Weights of a small transformer language model: 8 heads of 128.
MLP neurons of a small language model. Each row is named by its layer, matrix (up: input weights; down: output weights) and neuron, and shows model dimensions 352-543. Each number is 128 + 32 x the weight over its row's rms, rounded and kept within 0 to 255. Numbers have three digits each.
After each neuron's rows, "fires after" lists the tokens most often just before its 100 highest values on Wikipedia text that the model never trained on. A number after a token or word is its count.

L2.up1629:165125113152133140090111139140112124169100096082106154116139159150095136124123130058092084127104163103138089094146121128122143141116099072100150050147095164104137206136104143104112188139130128105094173179086134102127162076053127092137087128149121200045139127139134084170150158099070115157136154153190125109060169069101084178116124110160117132187141139115099173124165134096145138137158159111082102109101081094148167106147123123132153107082105146106166107125201148097131122148082121140141147113157040172091122123122162129115163102168080151139121146175115146159099083093108143155
L2.down1629:169156148072099094157092177190163087137135164149169097126115151091092171175180140111164118150135155190091103116140137171095101148136135124160109138107141092163156153082104156165163096147142129070170119105107128132148114122131130196187169115100122112123100148101136133106135195188049107157155131209166158113107098100133165151172108170142134095103128112105123140137101191147104179142119147173121103112145112072046113163089128112088108126141200164170079172096179129096172108120117142143069115046130070131120128089099162079189075136118099101071087101112130121163139157113089087126
fires after: " the" 27, " Der" 12, " cor" 5, " B" 4, "The" 4

L2.up1177:076160068121177102131110118158124165144224085132105104152161095113200107103162160111119124137126162145166177126104157107107108145094166100120144070097145131103137077119136139198157148166157106157117132111180129132083102132097140140137098162105128193135159138141088125095110160164155116065109165092148114137120149145094077182167129102080133102109153066103161144126127113162171041110116080093125123131174171093174089154124126136091090091174162097112111112151134135117078119125123133089199110129141117154109146143107103125115082092068130115119198087116150091152091087101145059125
L2.down1177:183151182161108133165140149140054151132141087132127137091096186178160137143121157185146173113108146121105150131137076191112123133125177173175129139087159150145103138203155099120080069112116051126126125128155159131161113137089162151121107188100101104094101145076184144144086083086140168099137120104187065169092067115144140115125102102092128154079115122098159090100122151118139070127080146130135095100114123139167153144181150104130164109116107126121095136156162101140100121136179166127149086071130069126136159133126079163147143145098110113160126106139113124090112124095133162139
fires after: " the" 29, " in" 23, " In" 7, " on" 6

L2.up2538:099065136111089157096118099169129062103139169124130198167092111152165101103104088159120166116107144115202168152113121166069162149163171119177099099117128153106068098122178175122157176083082153083151126112121141101092125129128122105122147146128153117094172095147154140089138091092150097174145171172099134060144136161053147127170120108116131106197158151081153118195171131108124137095103097118133130122139118160152171132163152138154157113104132129167151086160074153111092150154105121132111167136042109110139111145160162151133152166105106134131123125120080154152069153191124108140
L2.down2538:131093138151094113060135159116138116086169142142170110110109118176159132111129129138145201173191163077160167083122134084087128123107078064188057135129091200081104097164085109163137201087119158123108107099126166096156107118136122124103099177196185149041111091077111150088141100093135093163158157104106074137120103184046121127154093159127141129141139132141150126126131169146154139137124107116115160041158130124117174095110121159102129137119155138177152118165127140174126191111086114088140162143167070158123143101111125164172131135111098107094060158154082145114110137152152147112
fires after: " |" 20, "-" 16, "\n" 15, ":" 5, ")\n" 5, " and" 5

L2.up2123:155094198129096171084147095101130112116122132116111135100095119157051111163158104049104144165177107141112120101081134120159166156120114113133104151140099133092084174068183125120171095126157093120119101128093130141151103125112083131147135177140072130087132154100070142154124153106122086103113110100095146129098119122210137099097105119131131071159116152150070164136136172134126143198118161100149147119067118101129149132081094134056054162091107169115117054161102176100105091101129094086174143118144073158081132115137110081147174102156148147085133088159143114147124124086153142119
L2.down2123:091170179158182187185073111163167084139109113158079120081171178081116081111136155124121137149130164185097085184155140160133121131138103111158147081121102117143096123196108135177200188154107146112168118104118139133124147180136123109132145099162121110109142099158180106181144173088118083116098119208117114130183147110107106192117169158110166088116080121151096149146109159123127135140126063040132124139061113095101077093097120112106087103082130138132088138088163106124115151164135117153121090101149107111036117055130135115112131133146135118190132109106155099068118085137105136133
fires after: " the" 40, " The" 26, "The" 6

L2.up455:151169100180141134065133173077121104167134175123134173144129030142184139147126093165115135134135093127151128105106083087100113126152079120091104132106131146101080168129101102114060106105110115160165086155183150110103184141192086179150139072181186135119167121124120153183164139159098095118151163112075081115144157121107101157160068167155120125145125171048130134167142148114175084201097138141110140066137139113130133054156156118099103145094081157130167160112103129119188088096081121097106127173135133128206112133152150177073124079143106135129135152077127152112133079139093108141
L2.down455:158088121154135113144106115147144122093097145160143124125146159145132188106148147122109117143122160111132081114182087152094106145079066112117113156119136183095135099110120194094183162107128136126153139091084160089142084134028071053160085120149109168121116065163146094113095149127146156166109133148106137171116088095143071107060139118111140148111124073115144169135117150112137128171118120063209170063103085119157137152147114114094044098147094197155207173172146052091115184092141117145151173158141123059164108122140072183165099130154114132165130164162115117093154098061146075073
fires after: " was" 29, " is" 20, " " 8, " been" 4, "19" 4

L2.up2363:108096131138135124137137056144089205184209110169186162101149106130140149155146142162130105196126036115161099058148145153078151128109127178166152112140126090087126079144151130118158113086146142134156140118118090154156123163158103090112123162133130160135155135164070189142187134128157125189102182120156120145090145103114169125102178110059211184116167139074126098150161140229182114152123192103129075143109138158112144088113094106133091062136149146136049150116163158101075144132093123144124115137121065098108098144076110123067159127082166115176100118119107114146112182131119156153
L2.down2363:113119138177105129139135131174082131130149128118104162124121091138140157110130150119168129151147103118114132134076159177097131180120066172139165121202180174094082126099179122124208128081166116115168125172162112203158132176131122162103141110156159130114070092142073137090110104071181170113117072078138082047091111140084124190101113123154151159118142154104169077104116172126179150144125137106138105113182176056098114102151118074133117143113127145166136124132106074144143131094146142088063166158117137148142200070088139059146087106209117068155079161092077080112139172111135114089
fires after: "|" 26, "-" 16, " |" 10, "\n\n" 5, " In" 4

L2.up1611:083160152092119155130162163087150163105107104142148123145158152131138171128149137119135111137137120116105150124068167090065152073129200137134116130088146111166081114137114154153081118185147145094185165137116124099130106128119121061105135081098124170168060084158145132148173138128125155150136108105156116087105097114064063145131151129131190128171157133108121152108105163177071089144129057156138170094121099137123152107063120133118096157124101161094134131131152089107096074126138130175142148154142073132092200151158118150083156120163126083201113144160126127136133135112167133134
L2.down1611:108121113153176121110108116164122124166081136074074170107124134111101147121126162147088166073140146152127091143148139148172162132158155157115188152163106142128091116122084103123127165109150183098167179100059128128120148124049178139108125016109155167129151134108077096060121106097168105161129115133219162163167131091122127101163078143093132143164101182149102177130116168132162096136163142101082165083151159113121081153138149077088126104116109077140147126104075155139090140055133168095145159224179177162107159088184144116128117148136142081124150159073151105111109129086131124123
fires after: " " 68, " |" 7, " (" 6

L2.up2440:050136121125123135116189122228149158162102159129114106091143163108173118114128177139144137189121110113146142074160185121161126077171111096161125096156126155097155149157145164134155205169089098148152105102124114141119109112031089129067160089099107145097102157100185113141182106107053076102165146155142137127172142127040127151126147162132134172126210122047197140108066126171177116118136147113143137151171136125111120120181142114124137061161142112109118097176164141151099115100088143099104102140077152093117148159105110078157110152133104133138156150127150146154074100191118192109
L2.down2440:106088113131112159092121138175130139155064114149114077125117106096147105165145163112137141085169158161127176098106137135112132133112140138093144132145157114119081125078125142158092125104165102180098061155103157166096082059111170108140147110177137074058144157103141105108121111110134136114103119126110152105077126127123133118114060130125082124089139134130148153161099092156147069100116079096155124119107124084141139130197138111101118112114134205174106164148139093159117114099169191076141102148125124174090106124080157106163142109159120128133180119120144142103119100158176131123
fires after: " |" 34, ":" 10, "-" 9, " the" 6, " L" 4

L2.up790:104061150117155169115146160101115129092136127145103156144131105154127140104117161170152152071134124132099080172202111083131193113163175142172033109102138107119137113143161128074119148185118117105141095145083093127140122148108155114149177183117154097099168132050100152150103051147126189165150131144146100107150104126122148153110159162132094097071163068143165128113134123123170073092139096128145085149146145131154164107150128130148152100117180162111128120152100112164123121138180184171124137144121093124165113096124117167158122070169174147125132132129100114111116134078090142108
L2.down790:155067137126143138119183140187136105174128101078141134120138122109157162180147151147126162121115140081079143164135168105125123126155164163179125091143093108102132158178150152067154134147141154152202085143148150092134151157134125106112153121194132075102156101095128113123120114170126094077127148112150152108161147127133101105113073106182056130077137142101094154114115124099136093139131163169109092170125122073125111150104155125145132113091160128125107169186149145210105108143179157136151134126166161164154122176108104126091175057072128110094106064097093159117140181129126110103
fires after: " (" 26, "," 23, "." 7, ";" 4

L2.up572:140127196102139167100130103137092157156127130110136118132112118131126128118156153158193123178179042163148114092141121095088123137110140150094128136157146143093165147095124102157139081175097143109115119147081172211119117152168112113155112062096125176119146098129098127107095037125106107143101131128110074180124188119149116126123133118105138158117110150103135133156114093160110110039126125142117165117065094094137060053124104121113131087033099190083158117143178128140118087090085179140131136144114155143114128138138119154095128106119119138130161105148186165114113208099161166139
L2.down572:147173102155126088099153138112128076167145106187108128133167123186148125158157104143161108173090074141177108087181122140131090151153123093113187134133127109099121172092137111143126110138097085177160169130180107163071113087091062159120109124125183124106127170159127120109117185087157112120103189152161124165148101067123123105140118138147080120150092134140087139112133153138074139098165109082068082103179125099052139124121070074156060085111131160215147082075141136155091132175132101115148131159098145115092116106158166145091097109105221157122121130185097129126107145103124125181
fires after: " |\n" 23, " |" 21, "-" 8, " of" 6, " was" 4, " the" 4

L2.up585:157118096164146080117139131117146159101173096078095094089131148104127111080125149093127081158132100075161131173163068150109089171110116115084091090107181100131156068070160099188100128151160053146147151091113117112141084179103143132143104113155183157112176125127133185154125161173182147093053138122117157203130176138153120125238105101098117185131090164121145159104147154183205057136143081101181164093136200111142050118112116150145131181134106089077140117076130199069048100105104115112098092132142103111173210140096158122144128187109170099110166101109110119155161118129090192137
L2.down585:138108131128125102175123135093091105112144131108123118134163118164122104131089095142141166123127126106088178053143151169124069158116172196145103173142127137097110091115150152085057099111147069107148131171078151128127109139155150127118117079102114134103148109165094144158129130115175128112158094099108107155152072156156172090089098150151101195156150172125144098105077127141085132130115067114118169110096085122132109199108137140128163124175130088141098077157159148136082176102123114140118136193119092156139152097127085106109124158158145154067135140150144136182103139132128156118
fires after: " on" 16, " the" 15, " at" 11, " in" 9, " his" 6, " under" 4

L2.up798:086066072109127077126123129160142152068105148175155144156129123086176109100179127063095161099156088156138112133106102078110142149156172132122082130157161149158106124162137154111072159115094122081118100110145123156160101143095183188174130051136114097130096126105097104147153112125081109099093136148141137166142136143110147128079153110070110193167122117161138114138129130131161049155140120092178146145102094107080129136122121158094134093165223145163102172149049183073095085160102162178067130137157138055115180123127141135140112168145128099125079135114113161089155117125105139133
L2.down798:103157126152142084170109159148127182127144079168148183113142098158095131073122129100130159141149112164184100107078129087023150117093117147134089125141159139145087104154124119119076155147090158118192141114124217137159103134118161102128144071146118098148139120123083093151118129140074048136109101105154136106176073119140123111087158123146140134134111180156136111159161133118086052179077185154102130154117109087094083139125130156133103123167175166141128104136104108106091127138152149104100110158134123089123159155155160142145078133117155158134173145048115055072169136089155133149
fires after: " " 64, " |" 15

L2.up111:136128140128124131041132120123155097169094172125160101135166101085153156137134142090126116163193169073123122116175143112148167190114137156094152142178094083101170081135161133166128118047120133107140142120153125150087144079080097179117119155083138160160119103105213129149105220101183130135135153125152102111149124191072166129120134155149174106131067113100133094175119103141183142119078143074142132129156132114054138120051062171163115201138093181130160159159142056057122044139137167107128128103091104136147138190153176166150121149112072158145095147059043135098174111116117099128
L2.down111:182162156123153159147095098097176121128121150127095123141119144139148102098143160156140146096165140149133125163149103159111169187097108108169132084171177157099110145077171091145121136132144082161079130154154069112051101123110077136110087116060079199126110089129116171100110166085100196126075127168129129107146105131095116151144122118125124144147146145123077122123172150123112141115124095105140174183130119121171120190117128088158117158098093127172155115201153158121102132137159120095152161101142150065194151127108180134176142154127139115124158125092109139117123121050166084148
fires after: " was" 25, " be" 9, " were" 6, " been" 5, " are" 4, " is" 4

L2.up1944:130131126164079166156176104120168196120052137134077157135099141167083095164138128153104171067152134188199019046114115143114139115140137120108133111075142088112099103101109153162096187107135165098153087192175128096146169136055100098183122110109134113140123134077152121114161137124135101069161126157150105081125110132103068163093157223091199167097121115138115119179124113124151152102187152113150137108110164137117115085118101132151149130087147097136148189111142134152119116129137090101087111159080133162152094138083117157090085156097081144101134133102155164177113092104174127126
L2.down1944:117162115156174159143206118167056068129160082138112128148144115079101116131089133150135133076146116213127132135151116151095114094093119131097160156120144102044161131123096102129112111074170110092107031117130131133034143132133181148186141125081072116053113108119175131121074108133134205059126152148126065138077146130111154144153099099122204118156084111110123070101082170140120126163134168118151183085155129211108086129098134120115105105174202135127093183111170135107165108141118134137057137153113165146090134137111160148199146121127145164176115153101158080108095119086116084159
fires after: " the" 18, " a" 11, "|" 9, " The" 7, " –" 6

L2.up569:087112135125139121120073160178118132176149100125150141145111096124196116105144126220151120102176087118064149154098164075165125089069168163100099115124135113114149127178084132107146118153108170150140106122082053103150076131123106077123163138165119164164138117123141179146160141140136157095150143050129105116123190154133139099160133120109128068098163029094177109149133094122146129117116145151090117114113147081090065139127047097146143136139059138124155140116148143134125139177152161127103112132134125227121136145100188105072087094140069104139125138126176149158165089059168154071
L2.down569:116081143165126101119167115145099145148103174118065116120135095131087145098097182108134174156059081135087089166128080151193135164065125150113112148097130133114115173141115061190159106105167113126167120160036086118116150101178110115079145065168160069107150131148121123141175128100106126069137168105126126099087160100107156144123120063101147153121125137113159080087130170125159086079162099101036130096133102131057134130114201133103195142135171165082141108134171118158149097113159164133184151086146134086076114105050151081103162144073080140105139083086157106093166183113152178136
fires after: " |" 49, "," 9, " (" 8, " South" 8, " CM" 4

L2.up1755:134105091141146157128116149180117167111113106141150061114123155154160129131136128128148106105100136111104110112133109131157140111149099155162142126138150106103170128117147187097142150142099148143171129138099127132168139114092115089120104174146149061082190138130061116162118150150155127072126126190137075143149148124127112153123151135140135136103080110097134164158097215206125115147170123173189161165126172139182096092083101145133094099107070074099075144122140129181097126108140154160149085114142120142145147138092146183090126231123210137053127135124152116162138106132083144090
L2.down1755:135157094094099125133162118097120093127150155041127134124208061172179116104141108077168137070179121135145135081134164200064104124044138122123157103164155107087114124063116132110073105127142149128169105124140107144138101126073141115133082143123178116144115148106094168110137120106127136070115141099131142169105153152114158138137110094142174152125114162124143135072132181125175122181169140162138150172149106091126138149081097137110094132141109135126093116128109139158137084087124137158132083100143142118159130165149134097112119184177106175116189123136129092128151162149125088164
fires after: " the" 34, " his" 7, " The" 6, " its" 5, "'s" 5, "==" 5

L2.up1439:141112125092107155135145137085103172158170086122164165058140118176128101152050124083155104133139117202165128136114192087139154178087116171171126128117082099154172035081127122186141092192055091111136215140096113145129120146088169143139115089141140123110195133115126166066108151156100101103091070143128144049120104121155104155136155068154087097087101098077138151103177111123159156177100140193124075158147129111136135136101146128098090142131146144177206151112143133111134168114138159185134100095162158101175083191083108175092149146071165074147113107105091094138147170163134175128
L2.down1439:071155086109133155139094155180170141118047157096148137138147106096101130173111145150077126178127189091098116127115147193116104099178082120086138125126095122151080165084147035145106184122125131137172094121092115079088211101103144116059135194098129096104098154134146112112101116128117160128125134141071089129110121131118161158084081148183100141112111134131110147157094183114174106087097144089135119054087109093120146128182103101141125190128140192104152116087088116126119123159127131153106099132103156087133164128103160106112160091093150177141030081218147143109129158126155130158
fires after: " (" 62, " \"" 15

L2.up2500:076136108132141143084116121153156111087152074155151138101102114133126139140163225083123144147118138137133106107161197129173062126130127187160112125141129150137151073112136179084134117135145123136111202106152128106139084086133097163118145130120146146103129154129138102127140239113103183111122149162155139143117106138151108127159140129047175096115114121087150139163086121133089097081088077164103100128147124125137167097171209124108063168118060121113139096132101171083131168072120181083144128140185110177110145123112126179156134182118113109115091083123143147142058160109153155144
L2.down2500:127176227145167127102098096135102119109121144175174186130146159161174118159108119094106128085079143179157083137158134105153132120149140116138137123132117081159110174099152129103120139097164176170116103191152184176145150115150108107110098079127103144135099106142092078124117147153121092107088110176109153102148062097111127157157175121107126162114150088111126199130162120087152206082123159124109133112146182158125069090123183186159140152132079081192131094164064194170082160129129157123129150085117132146144137141143116105143173114109161156098112152112111121159143157070097092116
fires after: " the" 54, " The" 4

L2.up106:167123163117110133091104136136141134123177082164168189144114100071093093132111111171140120157096113106114105145115162116053121101141205127123064112139114171149117153106097177030136126132107125122121190103153095114122137150134126148164134114133081093067113138106097124085095143144173136100100084128110110137110141172142150139150073119156151197160119081078142147185163136153107133163155139101074128141086172086147118146068132132123104047073135142140157135153139111100118097074145141104074185160142144141113108116089101190071084103142117128138114176108116140134156169162103104125
L2.down106:126166169139128153070116108152144088165101161184171160062146167119104154073136107148144137151109107131126080214117159123207101137111181113149126131156100121116116108127141134131193114125192053134120137083101106117079139085139087124126153121106105097114115112184129081094128076103135140116108192085097125156192098133211149114140155086141154146113145100114179136110189110087061108177125187108047155112143177135156143147182165132132113144110134142072131151099081101087117111166127164114118175142083086119083114175068067141162138132096100175182132146065116110149176206107143140111
fires after: "," 90

L2.up274:155114199150077113097130155158138118088123089175134141103091096170097149140142220099094135107096112140090150147107155144130123134054128129107129126111122137113149121122090121082082142125131140081098149098170130150141111129154148124129131163179105121095154147050127183205160202113105174103095126100077104155127123149107153096124144085108052170151079154169126150139089146145127114133145162122106133139059105181088127162119112090119129139062180147132149123123184102084160190129166142157165162136178159112111155213154172122081184144093141126089112083123136123149150099121139129156
L2.down274:146142137176128131114109130185112130152032091113100131143107153149101173102124088090154106160096138124120140112109117128132078082129086140117156187113106177135140108129149194155118098103084171108157116146118127115137138141133127123097113129143142124155145099140120105096129080173156080106175155137144160121156082100093100077148161129114151174078153141094124108113145139124095170023138112144117113088176144088179094090150135130104191140170107145169170121128153138185126130119110101093162130129116153157169099134110070181146139111160097119070111120172161090109114130170113156166
fires after: " the" 35, " a" 8, " The" 8, "The" 4

L2.up422:124162131096107176117140126168115134123188090145075120174150113199088127180178151096097130140105163124103061122131082108098098095156138127095128099152140141150137099122129137145156139051120156153140108170112070176174115074124118090065157106118091161122188148121169079131195112043167108150163160111141114138092123183137155149173148192153188071080140151091107157144186101133141112165138060101115163119120170129134092200142115124103117140082150191137170149155142171082190117070152099197103109078124080119123130144183106078148107122116061207104139170071093158098169100190171122177
L2.down422:082135104183167056092146165206082168180135117104159171188166173151112092138135137184141124107201124140133124103129105124088119095131148176146129128064103147070134125084077144154143119114175144114126153178115173126120107087149131182160081049175139174160079127115113095136195164130195125140065077141109110128161120227180121101128115127080153133174149114097126152155116082104112142163135095119085101117137133183145078147122084138119129144121109111117177122109091131135086126137140133122144132114203117103109107085178124180134117146182150161132126129111164131063134112179165205134
fires after: " " 52, "," 14, " (" 8, ":" 4, " |" 4

L2.up1158:125107100144087128174080137146110132127102173137183132110126125131156141146118169103113189176140151122149186138126197123128140109158151113118131119114132158118155122135169154135088124088107117124092174181103129177084089109110109197174125097166116142099165125136158146131139131112136102085137182124189119115116079158131117116111172161152134152144108134118125094095135140080122157152189113129133189169095111161132089159042133096150092114139072137191147169135109111090134128131112116193071115105095131093141107129126160112139084112072149074105167152112086135064148130122167066114
L2.down1158:174148115204086110111100102116119116130158097112166157111130180118095090140162079064090118166141122151104082081122109112122149150133095140147099126166118107149066137150154126115081124107111120143070121143099151109073123105138157130161102116140138130149153124161072162134122119101147097055149147114060154113137079170063120147186185184131102149177112118120077116109105100124127095173143094129112125140133139139132184152105185104101112155104085129118174140159159069098100102192109097132073097158165138069092104178121141180128116088111080125149123142118140111099102155155081112155
fires after: " |" 29, "-" 9, ";" 5, " Succeeded" 5, " •" 5, "==" 5

L2.up750:098142121135225096115112175132108069137108178191124172156080117178137096102122121140133133123124066088145112118114150126089154161157123164100144114114136120122086186132156074069105087168067127125104110182132143172116083119117177126155187167111158105159095134138136142061133146122124166144153138126124100093145079120104088160119057089174075133145158133131147057138155130144199136164186160125100194142111118139137170083102160116161128122115078186178152166164107144145161137117129140120092118120083144113133112162109114162143086109102179098118109130106118124124074141161104151117
L2.down750:159131092096131097188093087090149064111163086087125135107104126094147160170144179123070167111140102079072136097162126186153156146133152107142150122138157119173097185147154114084170138090128080132117033118138117125130087172101129110161094047120113091072139084204118063112157125132101116138091188081141122143154121133171143095145153113122149144169108162133076140122119163124141168117070131041103069128144147123156123143163136146164124154102206087111139160138128150092154181030107093100131161200139138125136150099111116213056144076166167125134109101114168091122180149130137165104
fires after: "," 62, "\n\n" 4

L2.up774:158108164140122142135121140095142085171140122138214214155100165073170116104135128124142064123151150150126105129120160128159108121038149125135165202143124121140135125107112072132147153179155110157122097062143086085158118118130133105104136116124115172118078150113132159098123118176105153127157179130109141162130125170157088114105162176126142148189178124137132061127120096090122152077052115170171091151118103101138133130123141170087162189140122108160100075132138101139112139173081097074114108121072107114148123126108117160128133147087115136201093079116079132091137184202137093078
L2.down774:135199171142140054148150173165129102121161142076085156085131161160120132135137134112074067097135145167097143148140141140156187179102155120123173123118171141151068069139191117124132144152134140129168195109128090127107073066115110129158115167133092176144095127126150147140135155124176147098190137153155066143166097117009058084065187140124092114165216123089160079131107116081098114095134065124131165119154138104172141159125116191142120174122100117090172073140145201157132135127090138169105174192186091108133133128125059110121169138098155110114098094153118087139171157145180124128
fires after: "." 57, " " 17

L2.up591:063169132087135175165126154082152128168160099134120076144184139161136135084104078123184112100181118102120088099156111154099121133122131111134123089128176173166143128069097049174132092142175090066130169136085101150165084060149135100132147149133148147064138125119089156110144120174141119074206128168152107116156099122143168181154094124144159125162169115087108124151113176143153155128141148163081118152131155089148188094152132136102071088125137155130151134167119149051112121166133145110155116139161097143086133131141099115151125130183086116175094135116078117116123176168160114106
L2.down591:134156088213138161133155093161153128134141096090156119098146172138105065105157144079175096097113152117123123112089086103196121111155101146116172119111138141110126210098190111125144141095145156174133110117109080143117109128121169153143137131148140121133111059134091129092161155116132131126134192120093100113174127148034113017078113146066108128160125174110129130093121153104109112157116172131146077081112113111171166172111144133075122123087133106100159084135134124099095137119113169148130150206156109041163088173092083080151122099147109135123135120176095142099185122096135080143
fires after: "," 28, "." 21, ":" 10, " " 10

L2.up293:148133139176097120107123189122122147142104149076135179168103142153061122168070128066103129154104166165181150159078128094085130063126183099117099115104144095151113130082081163136132132152109129125085101114139060106137119178103130165107100166094099149156151122168136115151148062121142090106147034156145131030092138120088133147135088119087137083157146119091151119109174083059127159205156125104163140136128114161168129129123089162123146167183063117086157138122105145133109120107095111138060164119150111133179151148169154151090131144173116099151114110167110122115169154120085085117
L2.down293:157136115124134103105118118141106126121080169044132089144101105157118080077124149111125171109124101128069097159134138077149126146110116117152174176152169201184138091149142131169146129072135126128200140109122162111183174176104125110079122066088113106061157069141132159139103107106163095183130224127147133155151123120131123151106083123152170129110107220107190144164121158110117121127143130165170174090123088171134074159181103118156138130139169139206127145118006110140139040103145163136146177188132122090150240093091165147146143131148143150158104169102158109089120161104100079134
fires after: " " 47, " a" 16, " the" 4, " (" 4, " for" 4

L2.up1211:089084120103092107182064110131108082132140083148154126151138176118159102090072168106110153128190094164122138175117090172174153125089134107160125143180159136136139160126080107116151126182135123148073154070134102117132186077144112090119187166075140099167148115140124154042116106111110123113074100105131119070142109104123093143097094115107085167116154171145098076140103117132110197212101113081113127113200139146128180100093148133104140118150084128165113118120128168062096098138132114123098096140139119086109143086139100168160140177133108157136109063138143104108084050134135102129
L2.down1211:149138173159096109122098128120114117179146185132079096054171160129136112138140141100115112136084194118165141115180118118141173128120135164181166037144102137182115138117114086106129140088134105143164077152112139118139107207127160123145120095153124113097117108158198178132172125075146182163114133161079172148124114104168180176088122119170108162132174082114180143117100133133169189147152128071104126085125164133112139060135095192121197134169141137162133124118151122116184152176100158156119149149093100092116108107096133116129143123125091101096115148170160134104095103152116044113
fires after: " the" 37, "The" 16, " The" 10

L2.up1226:104167047139113101097141124167167119156123081053133135131182105126184091149135139139154127112115188169119151180193160129152076110079180125142085106106106155176120121108148090124203170098147147098181099133116159112152156096113159039101128150087168147097163113146129128117074128110147128159128104187131119120152113204093114090133125091121075106113075156149176118122170088156144128160058136115082155082075081158121140144082187138166184083102141069114179156114185143157191107137061093163154128211075116165094114122134146108101145123114095084095068085113134158106100080172125098155
L2.down1226:095103131090111115125162214123179109215132132125123093096132063089114137176112154077136153150116111108106155088096115165152116122171080114189148093111112164175110115115093108130160197105165057146143101191161124098185146075113121122118150113122078036146160175141102155136110105146193106112150152152148110120044113153114145136158143104161169144137111151087109089145139139116146115095092162177049160088172125148090070137133145107096134142106116132169098191075120119140130131139124107173147096163019148098100101136162168093088148050119124091161088096107146141109139117173110132164
fires after: " |" 29, " to" 16, "," 5, " (" 5

L2.up1462:062111132142119128094181081105103140079118133158092151083133122152148131159130121166195167146144140135156136120062079145113132100052200105094108149149112102079042079098132129154161181165150134067132139141130146132100142142095152135148180166124098110142176136180070197092177142146167106174096125105126201151125152116120145136122099119111120094134119094139136127129091130137082087130134184139098079101081170157118122067192102174148156094161142158086093134126185130115092189180103112167114145117134175090150189145104131105140120173131163116091188080129124174151181119158150140137
L2.down1462:100103182228134222088121055132180129068130122143165116048162089126140102111192154132162120143100129148196129173093093150126122154093161145188094074127146083095133096126174110143122132173166135105196121117153108120068154099169113091138140114104069137141168089085079193062135137132156109136123159113110138146074124090101102129103120161138112186113110134172085092109106061154093066160129160142156104127083122085152151111152169122188169104093049128071097123173193131107100106172094110077142129103111167099133140109150086104154139132173117129109166115077122176140170187121101126082
fires after: " the" 35, " a" 6, " axle" 6, " The" 4

L2.up752:168112153128100153149157140170188117150127111102123200177118114189115126162140184174129136131129098118138201145099091102109129087131131146155074148084091134106093128135111096146131148193103146124091094150122127089155176153152090103106121128147161158129172149174135172152083146140154142118097065122107109150104115137115133154099036103113130139141101108104087109122137148122149105134134166147148137101137100112087120140104066137202100104120077119128187128113127105124144136124155086093104156125067147088167124143162135081094090116175107120093084105123188066170149149092174102138
L2.down752:107144112149089153101144149111112119170094083145109154088107104160073105185126139208132186075104078159105117130152142141140135114120131147177183140112097099067124109111136081107095108079130114111139094120130136139167128187127161062089118091140145155155155108165119076090151146123151127125189126129118073184072067143120090182144082137163067119160120134125154127128117087081143128088110121134199096070083099112046138129154132097143109089146145055101159170155125185107094151111139096153134067094139089103139075176193118199139163187115044080118134154117165113158070170141143127114
fires after: " a" 28, " the" 17, ")" 4, " an" 4

L2.up1766:085160087112063152143155149161108152171161156133124161156106113167159101159158104131119105190135084164127127197080176145102117141088148097105150147107155147127111095114169139101086152114125109147092145074133141147191126095144107122071069138142121136157093198063107127110164119123115119169182050151198126069123094134136135160153197110170083059147137090150109113135156145139101152181106089157135143110161160140081079151138101122144068120105111159100134085114115127123120100154124117121150084182073106166134117104147115153107178133113096106188086151127102118156113126110173105131
L2.down1766:109102120179103174161142167121159106154090164108145181122123118183125138088095150129146183175101131139078108172118142154119098136176146139175225106092113182095176215161074111132074153144098081142157167105107159088140157093136145076096142163128144140093108160167078115139146126114131148107058150156068149193128131134145154081085085159129092124113077126121185144108092136134125120133119135095123113013123116131101065163175145128137164149133114163140080123109089086104094141149130104124080129158130071068165099132164140114079064137113153203114149092153087165087168165181101116189
fires after: " (" 46, " \"" 41

L2.up1191:098154103131082112112131136229090116158126156101133175170137141149173134153098075123115130127133115123135146165139168130117199106118127150142114174183138161106200133148097137141111082155144075147152154189084158165106075144088138046131118138081153181165101173139128145092106116153170202099118092132183103147169112106119094175152168146154120112069146066105121144114099136116179132079085136126138126181147161189108101104081135117100115056138149143151084148167153142093152149088118141097100076207084108170095145174077137102077116135167109070151108123155121124137216102149101119118
L2.down1191:129184104117146087198116132115172123114140122102132110091152150139117092157110108143078126107127104145139167071154129119163105119132095175091105183088149150119118108131136128152152160090152139161148147092084134104196142187106138160213149143088088101067127178147177134126086114162135196168164135120110088127094152086172132154070124100084107144122127188166164153097090143128119088148162109089134133145133140067117137089156113175092166089074112154126108105118090081124106200091111172086108125095150156091097200163140154156176150150026202156164107067146129113085131209055178147123
fires after: " in" 33, " (" 19, " the" 9, " |" 4, " at" 4